Weights of a small transformer language model.
Architecture: LayerNorm after each residual sum, rotary positions, biases.
Training: a variant of Muon for these matrices, 289M tokens, 8805 steps.
MLP neurons of a small language model. Each row is named by its layer, matrix (up: input weights) and neuron, and shows model dimensions 0-191. Each number is 128 + 24 x the weight over its row's rms, rounded and kept within 0 to 255. Numbers have three digits each.
After each neuron's rows, "fires on" lists the tokens most often at its 100 highest values on Wikipedia text that the model never trained on. A number after a token or word is its count.

L13.up510:099136136109118147125072116096128093074092172104125102140090111120121168155121128127107103129113116129107111123156156103109134110120095126156169180136122128107113141161158177138118104099072149171140158107136143131171167151147152157130130075119116156107155121117112164153115104116148139125114134120135081118077162154147112118086157106127134087134128107128136126120139152126147123125126134134158089098074113129133150089151100161180123143129119171158146151104135126124141122117117138145165178100127090170105144112133105116123129148140122102126127084104135173151150154111153122119
fires on: "ed" 15, " of" 13, "," 13, " to" 5, " |\n" 5, "ased" 4

L16.up732:154149141139133132124149137134118164145150148107158092126112107132084102114126125110124136134109145150191174122142112109179131100158131112148079145102089118141148135088128182110092153116114171130141128145130130142161080104124097103152164111187143106137151143127160129095121106127104134114136152101145079104103153174126134092153138143141110115156126118135084108135120096115162133144141091095120130160124142178129148153139146110079107110128122118117134111119135097135113167139142109154171107142139104127136173125163084147135094140172150112117085145087116148100151156130139084106
fires on: " w" 29, " |" 18, " W" 11, "t" 4

L4.up429:158147169095122134115130109122145083158126075153118111126158098108128132141145117114113144130099186071119139110105138130132145147143114122106126132114151101118069153130104159146133164105151146116125127106124162081125131114109149163078133155108158134135165128140085172100124140128100132106119092101145123158127143164121152143115175186114151138156147126119164152110144121103121130129117104170126135170130095111087121159118155105136090127139141115099134115106169162084118076099121130128123152114148116106136137133137158117148118095170125137158131121172180166145138131142171174121
fires on: " |" 31, " Total" 13, " total" 9, " cost" 8, " Cont" 5

L11.up500:142094137123121134114079148142135169137148147122130095105149156125133152121131169128157163162143114181098100134172133111077114150197139097144147124135162152125069143115113097138169124096151143120148123126160144137151138085116141132114139140130088095161157150173130077132098098144106150128127118160112120160095122165103135127103166096169145149092140117141109116143121139160120116131094109148135080108148094142107125128107136140100119137135110138132151112135183098109110118125110140134166115114152136104094168147158079137134103119124129157073149128110128148127119088088121114104
fires on: "o" 27, "a" 6, "and" 5, "ke" 4, "k" 4, "ati" 4

L4.up92:159145116100139136159122127148176147087112120085119123087146111142149118124111167080141133122129154130126119142162130156128133157152092120141135113090118154131103156131090108121138110106148120112141147132118102118142111106123142123128172175127086106147105090128172131176131104136107112122131137122152106148115132182129141110172122131186126134145153119161140203152156157157128108177109122123133137145098119133102107153117099097101166124160085158125097091145159116089145151179114143144104097102156109157088129160135129159076132118132145116130092102132144127114099158130088119132
fires on: "is" 13, "ond" 11, "ite" 10, "ell" 9, " White" 7, " Tr" 7

L8.up446:137130109211132108153116125160184149085132092134125119127155127149116177148101110095151116106052104093153101124167126144132112136139116130122104133115138118122126105196143128149119133156127134130101126144128124111064113143152152103133097145140130118088086108130117184107141141108123130133170169074114127137138106117147105103137100124126111097146127117119126111122142149120140164109125144145110112140166174137117113116122135103092105126148128130130155091140075102087122145183159138119163150103102126081156141135143119098159094121139148128153124118121094118168161125157127127139
fires on: "." 34, " as" 17, " and" 15, " by" 8, ":" 5

L6.up470:169079156168158133179181141091127141107147154076121125123144130102130139102116135167167135133156138131113147062125138102124154156116116123102112114117173164139126117104134129186126108129114106125119126148117105146116084144129135209127089144144155107110090128133142115100143130136141120135102083120125124129137152106144123099153096082129109087116133098126166180124176087121116128173119126153108084157120151102152101115113131120127134108141137127124168139086200159129164136097127134117141121109136146146152139151150144151126106137142146124092120146119137117128086125126137138142
fires on: " first" 16, "er" 9, "ot" 8, "ss" 7, " pl" 7, "ain" 7

L16.up493:142131143151122091168120133105134119130148100118132150097098139170123106119089114123169176094153113113141092132123094063149132107141111086155146141138133089125110120121115138062145129166141119101115137111159127137129140152117152134120103118095090150096138132127140145120106172110158121137130119134162111074129138118186094109096130114124119128126102113132111099177134094092156176078146126127121120147146147140145133132110107165130174147150181093165118130145150114123128125156110164129167116103134136128108145123114148111154122111153085136170128143175066117097157157146136154113
fires on: "." 71, "," 9, " |" 4, ")." 4

L11.up333:158099155195157139126171133128072086128124132127116140132086103117099107075078130131116171132133121086142116156095095113126132127142119151118149121148142159167149118114123166133140105154166136115079117095106122132139147175134111116118130132187118186141114131129109080135134123167113093147099167114114148132153159125129095181094141137082140141151164148121149136120146112099109115127137137123131152150151096101134096128137109105160125096100124150124123143110089155085152128105147090154122141145147150143130146141098141134112134113123114175124144116127131094073142168139125159118
fires on: " " 98

L5.up705:118110118134125102130139107106127159141151149081131112118153117136138138092112114109143128124082136130149145097149107163096120156137127104123090128088134113114156121130103149111121119134144122123087134130119088109134119141144144118100147127125109162118133119108152148110088100083149156126097134093129106126141084164104147102105152113181082160125119135140097135117169097148140164165096124108124112110133144153148102125163124107093157159146135118123182082115136149177183165079087123174164123155103111125154121149153130106101130146096187147168155125150178124172118162139109127119
fires on: " were" 51, " been" 17, " was" 5, " being" 4, "in" 4

L21.up73:110128149161139090126105156184126159147147113123112140090136162091112086133090139151115112136098112099150121162143133097090155081188129099117124139155131145101096092134107113139118107120164090138121179164119183107120079126106124111141099110134142131121179175112098140125143130139124107108150164162151115150117140154164117156084120125136104091150139110152142118150174137158129153117094106151117120151109089166147124094142105161138107120153164130143138121083135157149149126120057133149137121115139111132130097126137094139141116109086122107123125119134094167133118139109161141133
fires on: ":" 19, " K" 17, "==" 11, "1" 9, " rel" 5, "g" 5

L21.up56:124146129138142116108093121136107134130155141147126073153080131128146146140129145116102133173077120127134127118121144149157127102123163099142129189150115142134128098154115146083114115101074158132130123102136162111150128138146152144080152133183127087157133146147113127120116159167143121118121140149137137118129113083161136143169174122080159096122151195109142137145092135152134073103124117116144092094122136073130120104099115133160156102137149153159087139150073101102116105166163119120121138104126142134121138096139115123150132103174147124092151122133171122134128166095122135123
fires on: " " 34, "0" 16, "–" 11, "9" 10, "1" 7

L5.up471:159121143158113159109144121141098115136138151118117145110118116128130150174140126111153097153120128103133108114118153095117084138154115133097105121125131124114116145132126139149108154136122108126150149131093107084142150097203150063158108150148114121198129112078145142189127133092131123128136129100116157093129119140079108124114091126145114138100077082108152154080122149130100153101097120149130117119105153164162089099128149126138114103153109135163121142156148126071152169087106138131128124168167132128129139180127163112118112100119136103098143122137141095124087136145136106153
fires on: " film" 21, " House" 16, " sp" 9, " l" 9, " ro" 7, " d" 5

L13.up349:143080113102106112110144163122124137197126112135147127141161095126157123100133125150105130120134155124121111125118135117101131117143154116127125117125103119120131107132091162098176093142160128077129137066138132126131169117158091151161151145135157133138158124123112184128141096157080089147154116176114109135162147132155149156154175191111092138099135130103122161140082164124117125083138125158112141123141152133146119143134119104075133110131128132075107099121125156160124090123113133147126145134120096124155122145106142121125145096179155102137167114118106069133132142090098129103
fires on: " an" 48, " its" 12, " government" 8, "/" 8, "An" 5, " An" 4

L5.up320:135119113155136115158145056142138167147159124066112104158179139111104157112130120116122117106099144109124134091137163128196100172119132149115135130112111099131168132143093116151156145119123134111119108125119086117152131112137122090112123141120140153132126148088142098108111151130137123109126147117142173104102123151093160134138118122148126113103110103129132138108147126141139113118141082115107132103137139108133122117139143133141124132186125090149176142151092159157074140150067160140146142149119104087152149095163138169126122098095140077139152161079130164181149096114136122117
fires on: "==\n" 49, " life" 8, " was" 8

L5.up763:135085095162158126142149095102098063112172149085121122132126140138109129184136183135137130158171091096154171149143111117138148152117140146104131132126115159127105127157106126145133137143113150137143127104131159138110143137148147130134085113141113093098139127143122137164117111153157148132108077157156088150108115101134133123119123152119135090110148079131144112172077094149161123141152147135128108139148088149096138111121129100148129167151153115122132175155123136083156114152118121157131159126116072093131129106108108121170090106127111130093132160138138156133127094116095067149
fires on: "ow" 18, " Tour" 16, "ings" 8, " mom" 7, " week" 7, "ion" 7

L3.up486:136152053150160116107136118121116131104135112084138118157134138117100165102097126106136132122191110113098125104106125123138121108141100157104087151088152105131110126166132164125171101138154109177164118137120104070101121138152115130131146139156086114121158149152118119143157153137126146121127110163147125064138160108139144147141112129099060120140137136149102105163184092153102155141082137141160122164145094117123104139111140136144073086118132124138140166122141147144138114079142116155095122155116150113100085134114152123113140108156132132093131117147159131140130114158119133133
fires on: "ham" 21, "ton" 17, "L" 11, "ist" 9, "aid" 5

L11.up155:126156168129109108132100128144117147137138103115106151116119096108098112154100111158110152098156147088104176141171109094085171130109154131144083164173099149131168120147104138119127063128171106134130111138147163134138117139139156149153140128135100173145184174128089130144122158133114134114166131134120128105169148112108080121147143135124107112163115149127135147072113103137164158122115109123120142140137155148092100111143105149121138119136117134146088140158110126161135151110073126137142085068156105117112133115111121113097138137072109112115146130103141144126116130173165114103
fires on: " became" 22, " become" 10, "if" 7, ":" 7, "id" 7, " of" 6

L3.up119:138159126132118118102143146142116129129123132114109132146101162113152136098149115119097110120124153106176148132160117142053093153131086095143131129111096119157101147095123133108161114071109113131158170152100169127133108119049150148144163152135141154158109133119147108163129134118123100143164121130144103090127091151106120124178108136167131148131160104111107133109144151134121154121108148116149143121113147115125140127082134093147073129199114135126108123178106110143114142136095125109118150094131167103062095174116107128100154123145136105121110121128124118170157148106123114128
fires on: " Cor" 16, "is" 10, " Mor" 9, " stri" 9, "ond" 8

L3.up655:150128132136111120098123154123097156082108117127170123111120120132154114138113117140100126119126128093165149227140090114179119090137130127109168125124132124124065124126116103134097149124125107148149151143107113159110173128157107103095129127143073098119112165137127129130134127100157136167176116122101110102125134114121158117130141133108107151127144173124137142147106153103144161092131145150140201124143125104146151119129128131138078138135136127139096113151104151106147090192126129087144129128118140144170143142125105178111114081170113097108115120129083165157129128118135103108
fires on: " We" 21, " we" 12, "ade" 9, " They" 8, "ades" 6, "We" 5

L17.up544:114114135108136159134099138082069131117121135121122104144115169147169112108087141134133099144135144096121124140203120067135127128112159121089146165137134126134088132144123158140132122109131121152077126108152152141169116135132164139129136100111143147162152128172142096126111156122107146165146117115147126146101143110112127109120110113112130165160098121104199107133163149118088138146101123130137112111152122148120157096115152155168074142088112201145128120088044141089107123135107115131097157099110147160120122127136142142113122159116093145132127138132158125121137116111126121126
fires on: "." 45, ":" 12, " of" 5, "," 4

L8.up713:173114146154156100102091114139084111127090107154137126107108125098180124097148103098129110125088112111120138106137112096130134134160129085120123177168124084161137123151126131083147108133145146133133157154161152121135113123115148121122108102142084171089127132157112112119114141142144167168089136175139120162104137146098141133091139119137081088138109131114141188096148116118075126165155135140132164139157135146112140156146136105144172143129170149099146138142104119160130103158161124139139130098145119122127173148093108144139125166147131144102140096159098166112133107149115078104
fires on: "1" 15, " She" 12, " H" 12, " Alb" 7, "a" 7

L20.up477:114105127108145144138116109146127158096123095134118177113138133165103126136139168107094112093135153101143142140137138135115150141125111152146121114117105100155130164072120122129115109142088146167118100111150102124143091143094141133173125172179132142164079105162111097138081119127097124116106176123133175095125104088142155135148154119140094144164119086168155132161146131151103119135081107117100104164123072126107152121084137141113131132161101154097096098151147135130115138115130134120101137136133167108140102163089143127126153147119135152118167169184128106133165140155145111113
fires on: " |" 24, ":" 17, "," 14, " and" 8, ")" 6, "-" 6

L4.up623:102105126156128131144113111117131176054121112121123125124110113139104139152123110114129108153127084097147125146179152118112148101115132155109142157137150091097122117074121112102116130138119164103146151161120132158130113129170115146115121127153145111112147139171125152096138130174132121129118113111130065111100143101169157125129146118083120162132130131128154105115131150135099109108112121139116090178131138117126116114166132188151089113116151114146121150167127079129190136118154126084125113122115104142079137147126064095139129130151142137124132091113104065117170105150171125156
fires on: " more" 26, "]" 13, "”" 10, " times" 10, ",\"" 6, "pp" 5

L6.up141:127137122129095159094143141087106139084149133088147137136111099122086123134130131135158140196125141085131126126108147100118149146149171123110118115148126137113156073088132138111129123127135163136130141137138127113128122078121166151138086110128134120120066102068142153159107177114141120120150097138133129133099086153146146128153170099128127153122159130135167112146130120119141157152161131102088089132156133136109172151131159098091146149124177133077102104133098078102132129138068126129151173142119114111128126094140138113147147100122119093143161148155140143135169111142128092107
fires on: "ing" 29, " as" 10, "ings" 7, "ion" 5, "se" 5, "a" 5

L15.up277:142158094111121087129113154123138123094130139107096156127137118106128130135105134133132136124125157095125121135127111108076129136181103135148124129173137178063132174145132137112155126162115128082145054167126119105161137094127163144181121105117131177110129111118081127111115111168169174103141135106132111176166159116125090131119146128169120115126118128126131127141118105085120169175084078133121140107114129143111122127118168138099134136150126147102132097112121125133107134160094115154164112133132148131166153159101099127106180095140153117140103110117126137093126116161133150115
fires on: " |" 24, ":" 23, " of" 17, " j" 8, "1" 4

L8.up404:153179117118120154167087138126165111119162126109146155138111145103166131152117097141164085148130135165128098149147135098083141099166132103144143127134126132148132143153093116115096123121162085106149114152138160095164138113128127114185143109142119113153079148128119103157138166110138150130155135120161128118121146136152117114126133145119087105133089133093075120138107083168117126100112123130094135169146148206131112126113080152126093134171098163151120159135151151142092100154160133141145150088115133123090140130148132103118093108127126115135155153119094108129135080132128086134
fires on: "1" 29, "9" 12, " match" 6, "0" 6, " round" 5, "et" 5

L5.up216:126123148153139133164052118128142121112113096120154116167124133149079099137171175178117090070114112099147140138099123055153115164124115156136147152147123084135065128109102113078128094158107135103104129163116079145159118130141138103119137113124130135125119178138133139139062111101168085159135092135116118099120142120107109166127121141169122123146126123140097139111140103133132118146135115136146128155158148137155156102123164120123124098124129122136133147154120122128106114135111143102150112085135157095161127145122120099154111133147126155138134154130076102108148118132153096166
fires on: "." 45, " |" 11, "\";" 10, "\"," 8, ".\"" 8, "\"." 7

L13.up466:124107121140101136147126112126100145154111136099138113108112111121084115123117128137142124169141159120117133177109102132135143111109109135161119165138125116090144146133130168123151105088126156109113142161111147110137160156124197134130173122110115125185128148173088125110132181135114080111127161108110108109123122124100130134103063171062102126113147163097152149114164172081131144124132106139113131115154142144121085125113113123148095099146106121159133124113117088166104142118150186122124163125142090090102132135139136098129144100074143116109129117156133149126156122180125116096
fires on: " of" 40, ":" 14, " L" 7, "us" 6, " " 6

L6.up116:086167111145117110111119168122135100119086070152134136149145127080137146109108112118097143126061168106151129138126137154139141100163139161133142165133103109138132155119163116106119146118138119155173125121156108127128111106120154149143123166136148100118118145122168093125117133116121117165126156159116128132105125106154140178124138113099128136149140127158136111130187102101086161164131091161134129141149107148086096127142051121140127154110173142111104153161155162076152120117157144105078119103151158164136162150134097107098133134117155103113117128111112144129145122156116122084
fires on: " would" 23, "s" 20, " will" 15, "ed" 10, " may" 4, "'" 4

L6.up404:142096140129128134111123143119138078125145130090134120157114107170100144116122119121137165111091135117159168149087114111136132116141122136125143145133091109158130146120118166144088174112122116082098082104134114136143150114141149154125126115108157131100139129154165138120107118148099090147149132125148084168117141098135114088119140105151127074155157099093167167189124175104146121092137170182146126118153154133101126153143129092137169142117147155117113154107109149075154124158142114126134107145085112099166115125075084113172149149114124139141159142122108118098107107135141161124
fires on: "iss" 17, "ad" 11, "a" 7, "ult" 6, "ipl" 6, " amb" 4

L3.up317:125135111171143162178125152088126183109140140146137098105139123147135116131146136167083138078158135107115091093153127099120144118149104110084127078123160097110103117078124146134127108135133113109158149133126145083154176135141132098099119180166104148094143097096165134109157125145159149140129170128089113080096146131160142121121101131136112104115121154147056119120125147118139095102144128154125127155145176130138126144145109129144127118113107122141125175153103134119139126127156122116129133135119153133063117164155100149121111158130110160138149127126104113109191127089108138115
fires on: "est" 26, "á" 7, "ology" 7, "ro" 6, "l" 6, "at" 5

L3.up415:102158145131121145104151156130162132107111106107076102144112166137097163133099115127098107137077141123132106146121137119106094181126096134131094144120142133092087130147116093158109160145138115146146143112117150103149140122132135095204121192118087115123147118154100150154154119149135148124072158122139146083114111120091151099154114091150131140122113147109167140131176081114130136123134122167129081097103101117140152088128146171113103142155159083150139105129149136139163104134098127100110159119140150109154135144126106088131094112131188136108123127136148130125136117136165120123
fires on: " on" 71, "/" 10, " List" 7, "eat" 5

L4.up4:071126136127163123148165112180132136128157112149140121108105095098112133126090147083131123115129180108116131196122118123141146106140094104171093131130153126119107169144130168128120148101096089153134165131150121099152112162142151106095148124160178106127136097110133142067158124138101086109133141135102106098146147133149107113122149101116124087132150148114141112132123105125158125121151136203116134115136173078156137112141114116131111134126127117137140137115135095142123140093103143167170168153115136126121104127101095135108189150168122108132122125144130145161106157172113094136
fires on: "in" 27, "ri" 9, "ilt" 6, "able" 6, "et" 5, "vel" 5

L21.up515:121188138119131136121155151167156148127141128121109131102151102147117117122147153090140143102129131086093097129124139160084151157144099120141147159126133076113154173061121095144153125153103131181153126087150135103136159154127145166171149156127145114110086099152101145108092107119095147112125124117162140118112115067125123153134135139129096113079129097146128096149101149110111124098125142131131140111102099115124124143155115146089131124159097108100146080151163121090071110137115119128115137138147095103133126113132138140185127118121154161137165178136117129177132105146150131114
fires on: " |" 42, "-" 21, "," 5, "O" 4, " USA" 4, ";" 4

L21.up18:131133132131104115138135131111094116135126141138163101141138105103131136117151120138114154123096143111171125135081115091094120149132123122112111125165141137118181119184140172116096098102098165106156118112089075115141176102113091135156130129087169153117106145117064114093134116134113169069113142146173171115149115162135136147081116137145098129063121151097124125144132166137124123143151170136110106135133137129150136131118111137136130133161148138121171114118157113096156120136156143162130152127129152140114182127106092156115100125151143130148115135122138205159131157100114139113
fires on: " " 47, " |\n" 16, "," 7

L15.up291:125182141112120125079151117109152111139149175165192140121149094149136108159142120165083129105093102087132134132115120127121180126171138123107109153150167108128135112150107141116155147112154137143117117139105127161120144127082113161121168134085084100114084141090161121124111136140130111154120136109152129118110124097136099126168192138106101127118118133153124176122135142125093151099144110117102110104182091127161118122141168099153109147118108103137137131112131135141124109168114109132130070077176139149123124127113150098124157082142131144155127114135131138094160103136156102105
fires on: "1" 38, " rul" 9, "F" 7, " match" 4

L5.up498:129131175142134147143143119161094129081143120078148132121136111137107138133142133134138116163152128123168082140133112132121142156134117135084114183131112100115111131097086127116117138110076136097140139094122111101142117132089140131127094123150113123171167127165115115090130123167111199123159125165159145103165163108129108141090132108095132109132088163116147138176110147140119170136159125167190128115148126161105147143126129135133098166127144123134158130134185088124110104125149149126108102166149141126113172117104125099134152104137147178139141089098125133133167118157139091106
fires on: " |\n" 36, "ure" 17, " be" 8, "ock" 6, " training" 5, "enge" 5

L11.up348:151135119139162104144122138121117105142147155154162130147132130137082084106102117121141124152088125107145128116125108111132127116131164110119062130175116171121116127108127166085107118141137115125098154134147134085197122115130100184098115119163100075129131175141100136130124127126127146125132132152152122104101127120156130168120144112093091109146088131092122136121135110192101114128141141142114115134154150156146077108148169106138140113132168107130082131111112166150114130135119120142120121096158145126130080118144133131166134091157159184120155097154101159142107074145123092102
fires on: "0" 50, "1" 38, "8" 4

L8.up262:160098151119156138135109144136135163098111095121167141144101195163058098124110116136108120115141086185118104103139132120115161144104156116143143107113141133141157103086156124154128135130177098142144118134125138076101143098166128109128118144145140141145106113127124094140120114135117090137108114121107105131116137094125135171116133142099154141098141117118140170124136135089188151149155135104108138092138126110119168050143118070165087085115087143149145148129120122106158117153091103147121120113138095134122130165122126161121133143143125120130176154122134117128156106121097111166
fires on: "|" 68, "\n" 12, "ak" 4

L4.up39:154124154128107101114102117143140136120117114103098143120114104138144150115122103168163128152092143165153090122115110123106162147121127128137113133153164076143144164113111179196114096106129140138148156155127098105125117120118151139171135082140150132150125121141137136105116098133118129150141139068103120091116141145160089090151132112154126106094109113121141167081187129125132107106089111131117129121087126124137105159110126096109110117126129136168113145125186205141134108115114133096122097150141133173142117143112158124107123099127148153120149140112127186142110146104147198100
fires on: "ote" 19, "ot" 18, "t" 6, "er" 6, "et" 6

L8.up192:111122151095081113126136121137123118141143127136171123113147100113139092141115097183161119139050046165112161102106137137150176125153134151120078148113099136136129121136170165093154098134127145112097107142116089162135155146097125161139131147106117124113075116146123143113117153091105101152134114123135137127137104151118156135110119120161170137163187124105114163131142101122143134117120105119135163067145120130143115098136095153129102133100132185141109135138160071124099144113123144169120154108109127143116148128097097141114115109137098162143151143134122141121142150136164115121
fires on: " |\n" 26, "," 13, " son" 6, " of" 6, " while" 6

L8.up109:153145134176134124070151092145104138093117104113105156092146116107172149160160114116146115125128088114121105114149141097156111189157142107120092109153108143131114139133153111140150108110116132153118118117136094133158150154130150094091121159116137142117147153127095116135118094147133146133130127166134130148152154119140145155185079125152159155078118103150072120116160103120165106136171087135113143127174127145119111118155052155151105116180094113161091102113173127126113131098107144144149131156146141130178153125127090132116139128134141132102089131129106112140121135124134103120
fires on: "\"" 57, " that" 11, " th" 9, ")" 6

L16.up315:097092157161090145149135093150084161117088087118117126126100132117123164166141131073122122096132151105162116140108136110122139139064130113067127109073123184091155131126131177142142088125149133161125096136126106130115141143127125122150143127142118131164101114116122131105112113121107145118105125164132125114139128123157115149124151165108125137107102146075128129105118117111144166130135146151110168150151106104091108185142186144132088149108100124165127143112095111109183108148144127140138155108144109129108148140121179169143102084106121148125165146156125115107128157147119097132
fires on: " " 76

L21.up676:127127071162136183105116104110144120146115157131112135115175118124124109104132094139116132099141170138096116089121139136115144136129155083123133158086113155131158148172148139140115118151116125176154110143100085148105166119146071118147149151133121123093136151101134118147104116119148160127150130191183116116133120149147125144132136113135102086096129120083104111131147160109121139140081099146095135149078120089097086148134116097135142145103135153126128133124173159135143119156146136128126118134100134150100134117147094131147148119152182154097143105181129082098127103089166141122
fires on: "-" 48, " an" 24, " un" 9, "/" 4

L3.up321:113069092105105097127135139111090126159112132095137147137102153144118074142116143123121134178133140119151152126140146109106146137148094176113147119131112162202105135126138182116112097091131138157140094157148091152136166075103139156168103126127124134150126103106135108145100117124053133084128122150113122138124097135113132160129107152116123148157134128133127096094116127134131168129150141105133116142136124102187142091084100105140113115159134120161114145157147088111125129127117137107138130111102167111117148129135127155116117134153143200144119152105123122153145096078134165153
fires on: " F" 34, " Mor" 12, "is" 8, "ud" 7, " Th" 6

L21.up50:128105104086125125127083143087153120137143119124144120154113112096143120117132130120115102140133182154117101154118104168167160147152083124118194125126096119147139115083127115165125136122154112120156183157100090133117150101141137151164130121126104112116122110144085119125108112124118088142122109181151113121128153147168177123113148118104087152162126159111101118157153112136162152102102141085135115166134095113080129081149157095182112135142123162074112104105113137153134108127074123152152173137128137101130138135128107119163103110124108139131125155162111090135125118137094141138
fires on: " an" 30, " An" 17, "–" 12, "-" 9, "An" 7

L6.up523:133124164129095146140143106117119140135116130137137110124111132138118095109121108125093155145083137130122133167173136125117109110144141140160086159108120147137130108114122144094075136117149155151143109131119118161084172110129130157098145164113116121124117137084124145078089096173129063148171101147144140105144159173135125124109129151129159152125126093072160135150111116101116112133133132174150116098141135100077129112111107121145128112098124145194137104115119137123138084119106123105125131138180151142139111162100090132172142143177132117087153111150075143102144170111102151102
fires on: " an" 84, "end" 7, " " 4

L20.up156:102120097119107104116125102103142148109158129132111162141149086125116106135099167113130135151135156184111098127121132101112121135145097140133122109133106124134114139138149107091132125102106163158130168167168079121112075173175176120150084108137100134113139083176118127136148126142118110111142125121119125115175094143114141177129152112156140088139099164141071093145125125107125134119159117123126147100162062142130089136161138140150130150137160107102146084117109106110134159134104140158151114129152124161139170145123118133112133122108123125119088168105145078130121138128166135072
fires on: " S" 63, " s" 26

L6.up447:146146115161109105157157123120100154119112064166083141142147095137149143138103111112142142130094137161159101148181153130124157154135098111119157094098090069119138141155141146173114122139098182118149095128113119116107144130140167105139126133150123109120127093130119101105119134115140183150124139097087106086151138135162144081163156107087124108132120166132111110152156111117154127161111073132139113096123080117145127143181142117141131137132106104132157103122107145131106122110144135109138145081128120137137175107140092138097151121142103105134104126185153129154103130136176128133
fires on: " and" 20, " s" 11, " y" 8, " to" 8, "ks" 6, " Y" 5

L11.up84:156109091118143131099143150149127145137146174096116119143143126132143148137162097061123094172133122146154127113137121103101117181145168107144138123137170143104084124121131154093131128126124144141149149099102104111149130142139131143092135155111130122170129130131154123149129117068115152094129142113124129091130116101104155120151146114149131103193082104147109142156138122111125114118077154110137081107136141121124132094176117091167132129141144102101136107114196125120153095101150099157134110098139144100135188133147092141104139121142125168061112179145141111146126123126119105120
fires on: "and" 21, "at" 15, "a" 13, "ic" 8, "ish" 7, "za" 6

L5.up731:115128130106093147110178112124136131131110123128125147088056096151123132131131125102069116094105141120131132114121144147135132139153123107133117170137131130157080122184111105129092100130159107152141141156162079166126106107156150178154141177141162140114126100126124135125150137153112106167151150141124137072127141131128152100125122155106167135111122135149109113123137115121108175175161083153161139102147113155173141094170113127099086127112134105098087150132165122124149096079099125132108137112144159146103103190092108143141138131140133154118109149123098142147152108135128119117
fires on: " would" 15, " som" 9, " we" 8, " it" 7, "lin" 7, " will" 7

L17.up50:118146126135113150143137149119155126133120124184143148103121169104147089123134144125128158089111149130140157115126098121187131147129167102082137153124114125099121087123082136130133080117138104150155135136113118160094125106158135166151087156140105114123140163146113136101105163144127109160175096162131103121160124146167123120157152103149126155110136125087149098141111084163118122119128086140147121089110137140066106112121111088123125117150143123104143088154144135106140119187092106164155141125136127146142094140160114126172157117157168115118168159136120073115142117157108133085
fires on: " an" 76, " An" 8, "-" 5, "An" 4

L20.up607:142098104117111136174126093128144131115126091090152117145144152120126133135110122162133130109166135144148112149154140107136124126103111121108087152167092125094122145148148145094134137137188150133115120109160109123116131143136127151150159123136149153116161126111138101134108088135101126147115159096091117148098066160085129134173106108146127112133138130159115150157122167121104145108117188157125122148101109132094123130100160128129130090133117108099086098145142117126097118137117142193123096095113148144114179130120127138168124112156072118182140103120124188122126167172164103085
fires on: " Sh" 20, "h" 9, "sh" 8, "ah" 8, " Mah" 7, " S" 4

L11.up753:153144160122107118114131131106119135181119107063151142141100147175157126094075122116114103133091136156148087162170144118159142129112139105136104140084105130164211113102101158134107149137153111130161132169128119096094115131116114150102167119167118106147141128128152112126105090130070154146117128101128147107087071113147125132107120136108120143147154139137131104131115153109107111121159154096101154086099103131119140113129144167126062129125079146141106124116146123129136090115119122162091125131116129153132126089110150156129156121125142126086123139133141127107095152124108124173
fires on: "\n" 15, " ref" 12, ")\n" 10, " |\n" 7, "g" 6, "ra" 5

L15.up266:100115133123112131164128131146084099119173086108146161177106102108124164098164102109141128114101153119147134116126139121154093117142117097112123130112153154171157143142078158146095137122156184095128150112140140144087168135121108141146120139138113145194092130154099176075113127144054107131081130108142121141151109153149155132108168164091098138097115141124110134138127149080113128121123135139136116148113106142149118125129146136126123105112159158136129105113120122124116099107101127120142155124124124127126128093124114139125107063171167113162166107159119114122151130181143154093
fires on: " " 28, "–" 25, " birth" 5, " app" 4, "ers" 4, "." 4

L3.up652:115134117118131129119124147130126132105122139099090141150150141139122138110111133114133146173160140083127150170122127122154112150096111126133063137153133121094099109165128156150091079089134089206142131109083105123149103151083163122134131148163126101127157136166163104113108092126081155132134094137136158109128138155110177130155170132112132140135128104157136100098138130106121118143102158139131179128132122109110108097148104179208087096133104124148072128112143119135152127101135123163163132135110140125117116122144110129137130106128176149097124124128069149129120127115137131118
fires on: "\"" 84, " Racing" 6, "L" 4

L21.up752:129147117131121121121090078132109147112130152126099064116100120113108140119128155138179106168132118140140113158132158105106169150079136122176178111170110116089089151110121132127143120160113167169165126115108141126118123171141134141155146141141141107101100126157105130148124112191157092144162107133137075109170135134107111108148152123117096128101103136125132152145114130140161109184125124119172138119133115142137118118103123106134124137164114172149118067107144165136145116095149166157091165142125086154090157132143141122151115096090127145120111097085138101123128106134128132116
fires on: " of" 29, " on" 15, " to" 11, " with" 9, " like" 5, " as" 4

L5.up587:088079148157119090093130152126156114112119127142171112098164125119116177103143138135134073144055099126106114109193140119108090152137105126070159126107157150125115119136141126192136119117123127163100113132111113113131124129128109107149100146143151125124164180133150109130096095134110146128099124165129140150136128164107099137167113098177104138137111138147116154141130111113126131112108121114128095116098065141129105096118143114105125102153133129161113126112170160120142097100126170108096151175150141159126160141157130111134111113100162172149119147166131122128092128143106134131
fires on: "ay" 18, "d" 12, "o" 11, "ss" 9, "g" 9, "k" 5